{
  "num_hidden_layers": 12,
  "hidden_size": 160,
  "num_attention_heads": 5,
  "num_key_value_heads": 1,
  "head_dim": 32,
  "intermediate_size": 320,
  "vocab_size": 32000,
  "hidden_act": "swiglu",
  "norm": "rmsnorm",
  "norm_place": "pre",
  "norm_eps": 1e-06,
  "positions": "rope",
  "rope_theta": 1000000.0,
  "rope_fraction": 1.0,
  "qk_norm": true,
  "attn_scale": 0.177,
  "bias": "none",
  "tie_word_embeddings": false,
  "parallel_block": false,
  "init": "uniform",
  "init_std_qkv": 0.0294,
  "init_std_o": 0.0294,
  "init_std_up": 0.0294,
  "init_std_down": 0.0208,
  "optimizer": "adamw",
  "learning_rate": 0.00282,
  "lr_mult_o": 1.66,
  "beta1": 0.95,
  "beta2": 0.98,
  "lr_head": 0.00678,
  "max_grad_norm": 1.0,
  "warmup_steps": 457,
  "schedule": "cos",
  "final_lr_fraction": 0.03,
  "batch_tokens": 65536,
  "max_seq_len": 512,
  "doc_mask": true,
  "train_tokens": 484100000,
  "max_steps": 7387,
  "dataset": "wikipedia_en"
}
MLP neurons of a small language model. Each row is named by its layer, matrix (gate and up: input weights; down: output weights) and neuron, and shows model dimensions 0-159. Each number is 500 + 50 x the weight over its row's rms, rounded and kept within 0 to 999. Numbers have three digits each. A neuron's up and down rows have the sign that makes its largest values positive.
Before each neuron's rows, "fires in" lists the words (lower case) most often at its 100 highest values on Wikipedia text that the model never trained on.

fires in: "all", "top", "over", "of"
L3.gate274:497410512595539498558459478521539465540497500537445493458382493436478528567535597573466559478499574467489459545422440468434540481501464492487490535531506525528563471485471483537542528522512438513494567526458450546538466481466559579454484511610492534526519395563447454481497479573417412466494487535419510449482412433480597490502482376572486583543482445490595457538516444517485494484492338561478479495467481452619550497544443522433423524592483606546491487555458519498474520512447426
L3.up274:512433476429554487519482555526607550454491441531463505421570483569509416448590502457455442449478398488588412555446485432478464511598468691428476472571587546495611439547502571466466482550573519519565436490511409498524532484514482540542542601515484555536498476409498511517458494464540445472499481538495429477551485479463550527529453443395548553517543516480543452467494455544514496453497530506523546468453489532538559471567518523510571437492527405516533522579520463437467470489447408
L3.down274:508551465486530540393499426439518535479516554537457446525493488518453494423598481520568489468502453516570512570457520528573492543481484624460461603622464465576439493484462521531454443500491398535437545464579448562515488573505524494494355555418430571513480504449450530474477454541564496525525480530488585522438498559425506611501531550377531444501558418510503503488504432532473444415526528485454453529497456552512567519538574547513543469516506512437454486572561569494605471492551567

fires in: "total", "of"
L3.gate8:551469473516398571500491482497456481472536534565374592548462446428519519503560480514556490494417495448537409452481534558468525570426461509525514508397471499518434465517499495489506430499499553415504579525499591545583487520442608559449456537505541555438461552506562421555490595489497471507458492423555528496427491516433512574540472431549430589476482549573552469486487547497521482406427562473491481363476492464576428548468551536464445479455544465597536505446399456543480500513429482
L3.up8:426489434535480605467476474545518511446498544586457462542505532592448524426436508457449437438505543484465455437527415533449507474527557509451418378519483577476477509594513542464421491488516456530570453565469446556544445556509558586480599558460570447552407535407516490450493543475557553587528450512467557489529465554468518464458405513530421445509467482551558517461490476491538538391449461538580461460510470417546557553466507519461451522501484468481620420504481542469500393570475512
L3.down8:490564507466514451480423461386525494460518488417537579556455477529505580421532441454536530491549389485525488544438557426559510501531559410516537444527496497667480578575484446531524486494427438472523529444436462491365478498555517472463499519494541597442500502446503532489500447409564418529585420427426531458483561458505405526496477535475598516517447481528515577551525446461511508482609502483542409532523533538431578534482453515476542473512480559413474433555539483525492484519453518

fires in: "of", "for"
L7.gate182:480501467445416435408471488623478536504413522548471502636477449471472514575485605482440560556386464462502513579487382435481513563467450485476473495545431519498525472536469528474430473532586476453449450551434516441505531454556505542510441512466487461477555497518408487524501551438511533439436504455595540367507433520518515385430507488457498531521553569477496427518581519529575485397450536507503535514386497549448455509517556548559431514415507521506536450517554484556492521494444504
L7.up182:551499494393499441568530461487482382577430557505495463489539518470466445509504466471579525502457496468466538506473417501453530438519576581424448534510478541451485437537514489497471493532473343487517470566387554479558501474523493534510579388522550532475443518502402422496446517548504479603435566495506505455535525495474416463515490554445608476531599448464576521603601408366554403526496526464526541510485513437479522571477486510495517472536466429480553496470478543449518434484451525
L7.down182:553465470482542433455549513468579566493499490522580510524572469611495520561489497545518498477477480504468523491500567503447546455655436540514469468501448467403536547405651540559508463483507555595438490523440466496496441576588586432480462506549526473490551490521457459431516484492493469522532520490442506488447572483490519544440473376539499553608441531562490456455441532489507493515502641491480424478500444530413428451574440500458468480612548486455425450492452444544485454478562547

fires in: "by", "retired", "married", "fr", "for", "born"
L5.gate202:395493508444443554525451458521446549530380519535499522505535489483552504561494508508500458582376493544591504438463442524470511460449522568501437556493481512491560425590518562522586484404550396436470451587504545508482437565568551498435520475507488466433450527539429582439468358476467416449446462520503426456489469476439544417362468473429460583522508479551501446572543453512597529505446512506517486468454537513410509560516553519493512509479531548516413503530526502554485517452460453
L5.up202:461526472500489554558466521479547471549480490560487502476480490515520459572484464506527610523412500446550482412568565488445449462519503506502493491483517459533523504491516482509591509351524431581508601495544530465427580471488539574470526503480453545442466448603388524492460457547437500520533504564553536545547554515543465435519527430522557470527542554617543479506392515552593465552561537457525458489394488555423563510431538495496536579497540510499430464451512609645583583501526486
L5.down202:482523544484495519523494535386448506530585476520590532431434459580497489502476503491530571416509519467498474474561476496496426418487518466529486513488554503370528472517479509545477457465523541497554564518652557440358484421472469479452502516515538592500507473478484584392477562523500542590493500558528589553450455455489417560550509451566564463419566532511534506465437536511518514505508563501566566504451422590526389548553464509495470437461490403420554505465504461526542622489534470

fires in: "over", "than", "about", "around"
L6.gate186:482474541551511540540392482513487528496485436473450573479513508448570515533429544526427467451452530554458492492489479478444441450557470533524491508474448556545586497488541486501533493529525444424557432477484508504446474488495619523465654595567455500503665527501488456463516503551523614454582600521485523459562547424439470529586493453480502527600468550502543553479584506501515464393458529460451478389541480444549473451487419555468480506578466543436409472561474470549539529431445473
L6.up186:459485495514570484509489559486536567465530450520500534428462553512527475511550443508458606486545469510543514474531520535517464400502451497460518504530442569469599639458488534498504488604583468452512476476453535520529639562454592538410528607561505566453557548570543470480588544496552535405508600521519478546545541520480518555535510484520514467658449547504501571412510453431610423469450532517433490469521428516488555380522472502504525542561458479457490521441513549474485549464521543
L6.down186:507569490531506564451470509481541522457480362398405470506553509603527450573539436638410556478517489428569524531458513543630470480482546445478449567581465534503555557517560530503591500500515554464445573464472497536469454543573535501498480501467462535378469467532524533487467514549461547489493555519487545536503484526468558581517514517554498397519541549642468440433560520450500533456442569535513527560454477546455531414463507506472525472529508561559561622495549512507463537489494590

fires in: "of", "total", "other", "some"
L3.gate29:504531490607505534489557440513482507517463538547437536466421538543475671526578443528386523464433500471525405537487517495508426475476427484518480428537514498566537515534529564392518493424607439506536578531519605420473397491506508575454497435524553412492561463520546506515478538473483451449532459485427599541478535460506465465500497438441466552517439496588514502544522552521461548504572450453502559429399531431461507519480533497450412375403497519484535510457529536468480462535470460
L3.up29:578442610579557535561448516534568510522546449410640519512491583534581553474572443575446503490486502482502535496435501477549441559547564492509473469472435500469591422560503526521465468475480396523563507485408452566474477575567427476525434492465529573521535540481529468513525480504527457457519456483479499451553504495537457435527477443453543554445448451439539443568469549491481451521553466554455598594591584412506481473551562509494537460498531511526566521528524414524423361546449473
L3.down29:474511496513384613483464557529551457539599467420640491507496554521502539581594572456557475502483449440502525494480504444474460502477546453493536463536432499495594452460532523491502430389506426552571479431478413566462553436453509494566432524518529510471469541475613505500439529442395460550422499494499549410435580478506434528492610546479528587471552492512426510541501463458501541462553565552534511436418452516453591524550475504469450518476570494515502541456454539450484459460562566

fires in: "been", "as", "be", "eventually"
L3.gate292:492583463471534447543406538370476505474544505511443455523499475473462479489517500647517541517468531446500480491511546464511530508625463328516562535536562519526457454622476499487525506548487478479597477468409512506537573474432495543535518421438508534487508451493603472450526427460486553460417502515460454448537500433484511452487476446443566484507497577542535516482490571539414522490442413404433566435494573531502501425541498484505404519477538478501461441392532581480576505491575469
L3.up292:471523441480594487514461513550505461484440434472447548620480540533535533486447582521511689484515566510560462494508535400491518518397488489575423447507583486499590600420431533522507490466435497512470435551569555460502483569471456544556545475561424497466447452492480495501515506586457498503522455505516485514601412470430487364490573402521475483471542548451495493575452543466558385432499466549452522445474519493502477488493457443562483475428563510561545480470428530508508541518556473
L3.down292:553530540504591495411481506511511509486496460554529451445455430469482526505469565493474532565516525497476341594469528434587579547415543401529462542498533425429539546393580469478625549432537607540490421545551517540517556524506468522494525524483503517443513536430479516494454455414403492569490532421573524388515482543487534415437542490560426501475450522474560527493499500451445441504499439475421434478510532497483554482555508455489518530512537513609451528430515603518520475445568488

fires in: "to", "the", "by", "for", "going"
L5.gate17:512484460521516420460529525529442456491462501454440623465534614522457435476530466568462499454462433492476387411463501514512481434595452524495547488341447529456479436515534520487406504518449466555515515513475500499446501481519463422513532516590552491539476567492536506445523470428532441530445488422546445428508527530431423528478486509439476458503500507495549494596486527589518544576474514447437446625406535494546487501412567440456440519483439508427504516484481419624506578476402485
L5.up17:493518531523506468564447439423466511481515487497519545479544522562526509578515594428435553600517528519585501455626444537547444493580523463522558546504471566495506549481539538580546547496576520493503459557561478486501494502550519448399514553535493490445524487566513501441507630540456479525456495602502600430519485509449531521435436441482555488529479464491536480395570486565454490447461441417465489406533485540437489424549412638565533547495475569598468495443458478573402559509467496
L5.down17:365478479538558443554482448501524535534484572524498437520533507551484490412441547569484433497490464479448450491519426570417421542541511544413454442478478559473420545455533553560622448477514517519448543514372522492440514465454448492486485444475466468505505497389456541526506552437477541542508465519452580503527471472456447503444518576578534446465535490470602488501486568526589626580495436449463459666492414495512475507542545497459461465490532535414509527515473508469566575489436455

fires in: "of", "other", "and"
L5.gate171:427515501560522494433486494420520483461525573428418594471464513594487525493505538511454577532471395472514448534456535435514549536454505525479540460566450575523488486493593537484484597515521398446596516525534532500508503477621471577489608469591515462491461480549434536500484494568524530561506430496493559331528515468477463481424520424456363612547434526461576482556569507544486474434434476528554475505414426496523540526538446494464481528549509477581527475462504467475525511538501437
L5.up171:522507549559456434501535482617459495470618418512551398409553582478564494455391495533517531439551579494490521520584500485565428470536402504494585458470479515492489418461522524464575526421547475409520615526513533503454477460503525483547456524557407578453460518576519432555502567456478440469525537493429546472442554522473536494504483521473504562408535566569529539470491530539522527542456525544467414476518514585481512434561563433529513588540538470595499614471548549546538556514511512
L5.down171:431500454532559524487525594567561472418484464473511516424606466469505565478481536538494471458497518469507542491605496491493494515593542507565436546365517457360514532470631500505508564498457556511468491539534381512436457438438468466456491479493450468540570487491623531483467566508530497476456536470488555562462530609562535430518506496536453484507491458565510542483463521477534573578512540467504535468524442659425360488505506530527562444422522493450477537492461473459498551554496562

fires in: "a", "of", "in", "by", "under"
L5.gate88:423551557449525439480493561470454507562481481530399494471491415445472520500560532547496550531443455476603534518442496487489579532608435531514516402471562459544480444514527495571581497524497561492510441576489490512482454485530519479513445505521470499495546501502476493433501506508572527459386519487417450462512482546418514525641489488537483456478474452576507510578486521449483417552515474378511477382499453534568454488522552502488497441356542557611398529486453368575464562481459464
L5.up88:518508405521564555437476507580467412571526567525569514473467474516550507472526537492527509368545511424488436476423557559486515587362384459443398455500498475498557471569514488536504454510543519406481561512492489499478445453470553574495563418556573546493524462487470442539430582509471422427496484489442484455519505490460380558541491536560470433574494509617481496470423469460497568548546509494531531473463494538563492439483548502497550483455565544392450516427538535533447523500420568
L5.down88:477473496537620587485548568387464493549471442501420491485485572558536497524560513502488458592463518462440454455507429527539517478464460565477504508541475436410574519497508441488525547417524481579498592497450536538310457448533507612484492518418599559556497457492439550472488483611411439586521572495521559465469498514565532590450564524557517537497556562498515533466494474421475517486530600542567547542479531484492528532524542524449454422483511426479438542540456485484459431514479496

fires in: "of", "part", "addition", "the", "other", "particular"
L6.gate105:428481475530507435478522425458461395550426454557497473527569579447501507512487496462487509574510463462556456532437517443454572540464567479482518448602411563543563446541524484564443475462590559542475497483478583452476401509527491595511501564463496489507567510440404443432538484526497438487459472462577438486543537539467549523454533429443483545553445390501567491521584516472529461399515547572481430445599534547585466582521509516446482521516556474450520503460546429459584460626527522
L6.up105:487478520498426485517629508501497469446491514511535408551490465507416512529578540408463573478494489435547537541552528454518500496597554478487488438495531536492534437551504549604522464620458484461549405503571528466545477424521435536377605557544478496570569464514496499527462539559490583494542531561520533463600399500397572554538475460441405488503443513440550573499527446472574439471543605541461498461423472478442486493479533499521486485489447503586471531520496487454488390585531460
L6.down105:440474496533593520484516532493447572512422475500473521480441529465510489522549550509450535538541484571486432487458566476531495491461518537502550637581528424586496500431429616501489517528432474536419466539533481490564503588596447433508537518450576537543504386511509495535458440510585452522429512549566507493483465532486476515490463430454543413469451454574493410416488431532468538583541606493568461411583488555499550485519539492473606464473652483506423584472535466496465533517502502

fires in: "like", "to", "than", "over"
L3.gate284:502579584558477508508521472526392470492449516462486460429578429465405463572516385502546527495540459476569479519531556467506488483582548546548576582449468572567519428503541411533438468569511431529482459513530507455485413524544570455492468506484492536443497588500538428431542523461566561427493576471500484446535467402474518567509464473535502515543476456478424442529549582515466530452487623553417545437604521473528491566376607521459507450488527544514543543476557429546444496475457499
L3.up284:574610477533497514501521505576575454594599545534492553484443573542489537525442523518541552479524458419606527448480471510503440477505468521493522518421556463514598553523499405514552528478560564429407531516465482484471416615436404589589425460448574452454582538571508502470548423510565499469487459533526433503495513570557611468503438455569487555403463525555583508540447479491437466476531526539524493495453561522488469491507563485528461519522445563446420463532499530556486535417566517
L3.down284:497464522484399481463502530558436503548477432490515507464464539528496534556547506591508595551541517408515550457428418464558427489459484473472532517515477338549599475544463536427456570484453523488453431557530569466509483515558453582466484443565451469497582512495456468550430566614435471633429414530465528463453470510521524515562490500531481436583574473492524494544536544521478385494487601472471479486506488500518564555460432467537501459444627491498556505484489557416446524482430526